config.yaml
hidden_size: 192
num_key_value_heads: 2
head_dim: 32
hidden_act: "swiglu"
positions: "rope"
rope_fraction: 1.0
qk_norm: true
bias: "none"
parallel_block: false
init_std_down: 0.0
learning_rate: 0.00345
max_steps: 6440
MLP neurons of a small language model. Each row is named by its layer, matrix (gate and up: input weights; down: output weights) and neuron, and shows model dimensions 0-95. Each number is 128 + 24 x the weight over its row's rms, rounded and kept within 0 to 255. Numbers have three digits each. A neuron's up and down rows have the sign that makes its largest values positive.
After each neuron's rows, "fires on" lists the tokens most often at its 100 highest values on Wikipedia text that the model never trained on.

L5.gate346:119114110107121147107107108127124091133151137126102145139071086101136144116109145164138114120149099156138096158175143161087121166114105114139128097153149091122164127145182105098128137157142176093085121153141139148137130155118124103100179084107129114129102151152147145106154101153093111115
L5.up346:140109147112124142123140106119140114109151133124129157151080114151134159123134161160189123144143138112126118168162182127110135109114141104065146132142145094116123115151139129109088119119143161105119101101145130133124103124154114112064168153116155113173121137145158146100150082156119131117
L5.down346:145137122159145080115147139173116075134166124101135124149115161118110148139155145134136162188157149077153156133144139101145097110146116123120150117135154121112106134115098140118121093124158093135107120097128130133096127120125176118143145143146145096139178101152116138127091126151128097132
fires on: " con", "-", "–", "/"

L8.gate509:140096140115132133090110127146123115119142125132143138110113107135136136166130121153159110110118129143144110146123179114120111133129169144094108107130154148150134161129118102080112060134120119125143171117131069100175134144181075117105106088144138123116141115126114125127155094143119127152
L8.up509:157080148169164142110129150121123112136156143131102094100134115170093113095099111109139118116132135117120073146128167116128098106106144117124124151134145140121165087119097118114100100141134101126122145116106117088140162105171073099160101107150154162136116082106107146141114161143151142118
L8.down509:136128142125109078164113139122157158152102113165121121150110129138110172137143116147097102132154115117130119197121136092120153126083141153143152129165162141147125110177145095129121123102132151139133158142148123183101074102166119126157138113141100148121129129154101173126128140167147207094
fires on: " and", " a", ":", ",", "-"

L5.gate301:106064126104129157140107133117078139126104136067106123157167163166111131139151073121119131118087125122092110111152136155135141184141121115139102112144113153112136147119068131114139142141169139107149153113169122141162082179115123148158108074143114113121143072093102114168186135127134099094
L5.up301:121114102141116145121112116124127155124118068115160141129152146118093126128169133117145092140124126156138141102092149092110125116135118130158124077119139132142120107135131161112136051106130128144133132118113154173097151158126113166128090157111076087125114139121127128140128107134148127108
L5.down301:135119128131123118129105098143076140098125101122113128134149137142124080161127127152138110145082160150089080086100159101118126098175116114136125127144190135140101109145136122146135149109140171119147130165127155140116079139134106175110127142148136172134105095120138131162163126113175128132
fires on: " I", "I", " We"

L5.gate176:121080128094132105137101071138118130113070107106122110171123161152113126119140130119130132144150131128140099132141160185122151139177113168081120114149163128098118138140144149142149115158100150099131130149073087133161101129162119109133094122142124136149161144111166077117133144142122078134
L5.up176:125123153100086130134140144172166136123064092120101142132097128107120126134160129111156163130153140125128090106130154112166073114137187136117088146126130113119113153112172154135100094167090098112113123178098115153163113092170129116121100128155133145120163118110138135121120157130070145168
L5.down176:116102120113170127121157132167130109130116114139138156139134109112132146123129161181118112102167137114124126098171136079146093099146111139092138104099144121109098145152136118147123107145089156112152140124108123148153111165209092115114136100135133116121157138151148140136138188105068116136
fires on: ":", " based", " debut", "nov", "ed"

L5.gate362:098106138102136103080092121132156121137144141104086131139107096129116144128141146153161112153147093170146092153147135158112133135122122125097095086124161121080131116121164102122132134140103165103121118114131125115162113150133093096133185131096154130178139160152131117131160124149132081096
L5.up362:087134175088096105136121119131144131155124155112147167130113114141114120127120166183153129149134114116178077162120164139138144121119137081090114114099129065117134098124146118108160116125081110126120086139115119117153142150130128078127164164101149135152100155080122145173173131157129112086
L5.down362:149158133131109096136103156159119118123125146098113117114161136134139135132166133135138170152150128117147123101154124111147109132123143105154104152118133052104096146084092162130120073124109104151122108138161122121117140118144147150110120109135142133109187109165128164099122157130099151090
fires on: " ", "–"

L5.gate108:109134101101144111141094075113106123136124162125108101160108124164161090102136055122144092175150128136106132160133100182061150173099120135156134129134158142081093145136113123138154124121155148094076141144160152148134101119164097156135128141148113114150131149146155108099107152144164115072
L5.up108:111126148156122122129117136093140124114109152150113093164102143165137106098131102112118101127119144102124175172074123144136124139109128155142118163145117156111144126148118155115081147104145118152090149139143089130140128095149138175158070156177113114129183154132148135119111147096149140123
L5.down108:134129143098106114152181177142181092101124139129121145129120142092160120092133165158098161113113160116141149114116085145163084163150107145110123106134141113154140140114155137091125137114093205165120158160106108115100145145117121147134142116116143139092131106140124119131142099094113127104
fires on: "ing", " very", "ed", "fre", "d", "ting"

L8.gate368:114135102104149144105082071111111075131120113095081114143089118120127090104120130136138103145133147157062063154172104125057116145157122173140104128145142164123146139143143119123097108145121145122152120112128117124141111128148136124105137129110099118137144159118150116110168146132121118162
L8.up368:169113136106134138099154109107102093109149102087139158133121054157175117083149124128133155125103101090167115125127155156117127070097159161108110173121120130123138159103076094146151126135110086109119128140104119110124117077164150135070137146153166137162147103107142130121157116147141135146
L8.down368:127139105131140149156145138154129136142124118157094114133141105140167148118128124102145125120133131138136109103077105134116079163141153149099099146128119171121152144161101151144103163136110147105152079107151121121115106092136129132098145136174121139112174124107119135086158111130091192101
fires on: "s", " of", " and", "al", "ed"

L6.gate175:102117126150143100153129117115110155120066119106092080138161139144180142141152107101139134109173108128129164146125117147071139168156112134114088134156152173106146149154119132143131122114128145118113116115117067124121113148147150141146094134093126108130119130132116116114142109122141128110
L6.up175:111092185128120106143101140118089127107102110119095130134128138136108094097123114115114131122154100149092124143124141148144123146134140130101158128137131138119133126152086134146163116131103100144132183129117109092150149122184122114186082107134173158131122128074170129130135176109130130115
L6.down175:132176121121128152099119189154107117138160095163149135088095133117131141134120181159095111139122197166152064095150151135154112118107096125143125123106146105132111143124112118144099145114151163082137107143135120131144087135116136110119114113148142136118136112113119102147147170105106167130
fires on: "ed", " October", "d", ":", " of"

L5.gate148:140096081120103143144129149176133129134162106111104140142135109131114122157137075172136060109121129134117128149125105091104138166132123118129099077135109117146135160121139126099098177124107148124132114110150118153140120189114130148147106057128110121124132127119092096147142093135126089166
L5.up148:140119082128128138149124099109138168114146135118155116135185102122138119096158123154139115151122144129160140074058136123141141134149146128136105143105122150105135135136136162135073139120118116131140114127119129179121114142117161132117103115159151127159138110147168128151131148128126140129
L5.down148:108097107132099125123172124160158153140119152134139121138122119148070115127123132133120119131143176151128131129080144085116083114136140136126148155130121148121105098092098113076113141072140092125133127135095143125162129124095139167164120128146165147152142115119126129131143133143171122124
fires on: "I", " I", "D", "B", "T", " Can"

L5.gate385:143096088093152103115126087147130129132122147121106132117111113130117139150138137147163127100153086149155112135142150134084133131135124148121123103142156122118114122135129102124157124164116182069129124162123116122115124180144093131109122089064141121115087137172153145136119129155151117127
L5.up385:113094099082108096084102088107116145121134083107156141113140109178128122144164123176098122123164084136143088163131137125086142120124104143117126130125144130118120105148137126133144135107071190129143117168108099170087107185115107134091146107127137113175106174163116134146110094149151122122
L5.down385:139164145144131122104121169108144168115124111138103120124140141108171180145143100108160162132091159126132111132143130137148099115135110093137090109097124118114134134092111176126146138132194107145108127126133147128150141114115129105118170123151118147109167124159126146099131135079099151110
fires on: " $", "–", "+", " |", ":", " £"

L8.gate330:139116143105148093117122134122105127130120149121106127068126135084110118097128129154146126135150115134129132150134146121106172130118129150109086105151110101103136139113115128128118143125154141130074162149165147091128110172127129148110142155108051117119154168113125106117105121109126128156
L8.up330:126111100138110140136125130129166130156174102109131097120167179097096148136138138111115168150164126163164129108085157113141140139113145116125100129155135111181144142137139123112123131102170106148142142098083158102088142138110122124107132131101082124083156102147098125137146131138141125130
L8.down330:126172143194077148132149152128124170148138128093117107107137137127119134156173114122171175125139166144131129163083131108109138163157131149097113146114137129110133125095174142110137114069188152123126050160120166116144170137119105136160134142137110133097103151124137115094127087113132118135
fires on: ",", " |", "–", "0", "4"

L7.gate32:147121149107103087083100148137137118117149098130100124101150156120113108123098127130152125137142114187097140115152139153127128144123097122151131078164138090113152117126147122111116148160102145095088168129154143109109126222119087130151104096109106137125127152133124100130158161101134108127
L7.up32:143099119165109114135168122158135102131158078144109141122138157103107140143079092137171123081170127118133135110111135147159163166107104119136094093125125113135141101119131134120133191115082159135107153088134136114116130151142108092130116097143107103134103171172107122106151104159142125140
L7.down32:173145114119113135146177117074082098116105166078129129196115114127177142099152114154139121188140133084148149126098103131106161125110123134165134139135138151119105083171097127125130135117120136143105081138119145139127117118127115091162170095126102074141143124146121147111105117190117128094
fires on: ".", ":", "0", "4", "er"

L6.gate221:166146151062098126097106134129143121097153135159140134163144158109152118131120141108090095129131100119116136133107167133126151119129103151111114108106134098143155119126070094109130112096164160118162128140118132129103121151141121122103068138105119138135135083112121109120140149146139126115
L6.up221:112084139133096127163133149150142109099141102140141142105121144116145143158094117137114148103109115114077166130162102130127129137113159139136161148151096126110112133130135151137130125110111143145115128117109155171119112135148143142108121157102116162122095096111128116138077117146167125119
L6.down221:085119112145122123124118125050149108158107153131102127104090133157124149129157093133141137123136154165150109163111101132108099154127136135099132145102142129141127118146149130170170105145117115116079084123130109104120155177105107175138151145104118160126088152163191155157130095150118144116
fires on: "),", " until", ",", " as", " footballer"

L8.gate374:149143079137117131113099149157112111157118120098174107145139141100125123173151145127138082115115124124117114127143105117097139156112098119109127100120099169136118135099150091114098129132079128117121099137115118128095116124109130111128159108135140107141143170147113055121124131162108109132
L8.up374:150180145129122141131098141117092114140151142104117111158145138114142076153155112125124116122122114115128157099128133128117172133147106142071127136115116192126110109135147130155098176118129108081137159133116134117091111112133138126105169144141115082133170147147111097095132127120112108127
L8.down374:113095109148144130128113170199138143092139090128135130131154101116140132132111097119146140075144152085125112122135131129155107126127142158180142128161129147105165111063127122119156129100112125109138179135118072101161125110119154111129139158098159160100119103121102109127134101117144188173
fires on: " ", "1", "2", "5", "6", "3"

L8.gate86:151117120118112144128139101127072099106147081088138179100117116116206109118162085141137134137099130129104124145161167135062087139144129136130094144111171139128156163138141094137106107152085156126080132108115126136141068126150120117098113143145104145145136129088124103119195107142094123173
L8.up86:144147139137150121096128115103133097131121111113079089129138076141140113051145143124158124151153115053119106083134086110119132067140153129107152182137111159094114119108144084141116103114148110113140083131132135145169122116125122127141100132129141139119172095089126135089115135130111127104
L8.down86:102122123125113081122175168115117110118092105150132138126121127128111161090107144123154107155144090130115120147099118130108115135085114159119117114116147149102122119144120119160148151122089174120141121091148111170145173097116118167131180118089168121140118125107115150096098085167106123130
fires on: " and", " of", ",", " to", " for"

L7.gate452:107109169067099115080099159100091145128121116134083099128143127122101110131125155145080137150137143165123124158126142120145165132115119144116144108117114132089097193102094160102127168131131125130146116157151133123110102139147119159132115129154133125160126104088138128151132155098153089106
L7.up452:098083143137112112078150101137103127127116123105097087135115138117132117078065166183109128116154145126138112149119098119168136128108105127116126123136165077126101113120094141153150161111087096133128158164129116093123127134139114133102137108158123141131112140094128161112108130130158100156
L7.down452:116142124127167151154152148090129104153156134090095093180102121146122123132155137127140105146157107077171095110121105126069136145154163135121137123111103121130164132108153123145126110111110148129119145102099099117159110102095148168144111084084115095103111128127138160140144134141115137162
fires on: " is", "qu", " it", "It", " spec", " are"

L6.gate157:079129119085106099104131123106113084093159115166108131129126093136164120132089084120142136122142123133099135144159142150095134115125125152068141139138135143164144172123105085150129143112147132122102124130151110097146074128141120189127111129118095132180159156102124094103146111144080123103
L6.up157:171115093139114107094126100116143103138158103112155134148115113163117124098167129104088129121126095120145166151158140145113131125132131174107131162107106151135113126116143139116155114087126149121107112139090133128098100099152151143091144119132140132165136172147183116072114095156140124097
L6.down157:103133122183124126135138165131108130146091182157108116125136148129124112122140089143178117118131151136120122162125114121179104145121146136143130161149121145102131141115123107137157099091088131105077118102072160124112133138088133143154159134108146123095109149106142153098143104097129184078
fires on: " of", " and", ",", " in", "s", " for"

L7.gate47:186134149156107140143105138086112150147146123087091147123164080137157141090154109113101117148116180136129113133113132137125148132129092129115130126101127145140173116125146166125162165131128139137109159164145137135128129127120157102138137150167132100114107128170162107139113162103125122168
L7.up47:161141156127134120154111142131132124129118098135077146154123100147157121120158124105076129106110146125132162187122146146123109070090145164130101103128130155103151128106137115166159121167110124072110122152119114119135129127132119152094121130151100112120110141064113138084073128123128126143
L7.down47:147130087126125157157113105151128110140164129125123122124124140129116134148134156131135132137134121134126154138183135115135140160133127156178150134139136076148112122132104141119104106148124175131139122118136147107129109133127123115164163127115150161152045132118154186171109146108186158098
fires on: "'", " m", " km", "leg", " origin", "’"

L5.gate296:146091105115139132105115108140128108129142127147139147126104071176128121124114133172145093133134117120104122153133090158107088137114115193101168147198119125115080125119132099123132135111137197094100100177127136146108118141128107137094128126114149132218127150087129124099126102152126087113
L5.up296:120131159132118136128140122130130113113109135136106136129144109156082132118124164154139125127143152148141095173095158110167141122154128133058123108178124101172104093140088140139165137110149137131155093174158134138111141131125144102157120122144142109147120130121111156133146122152156114105
L5.down296:136172096162071144130101151129109152125139143090128124161129161130105142107151140144142169200145157116159102141135136069124094116091137108119118145111147132113136099089086114134152142085170094117126058134124173106128143147130117132146172114142110129116137085162150150121123153114114150085
fires on: " ", "/", ":", "–"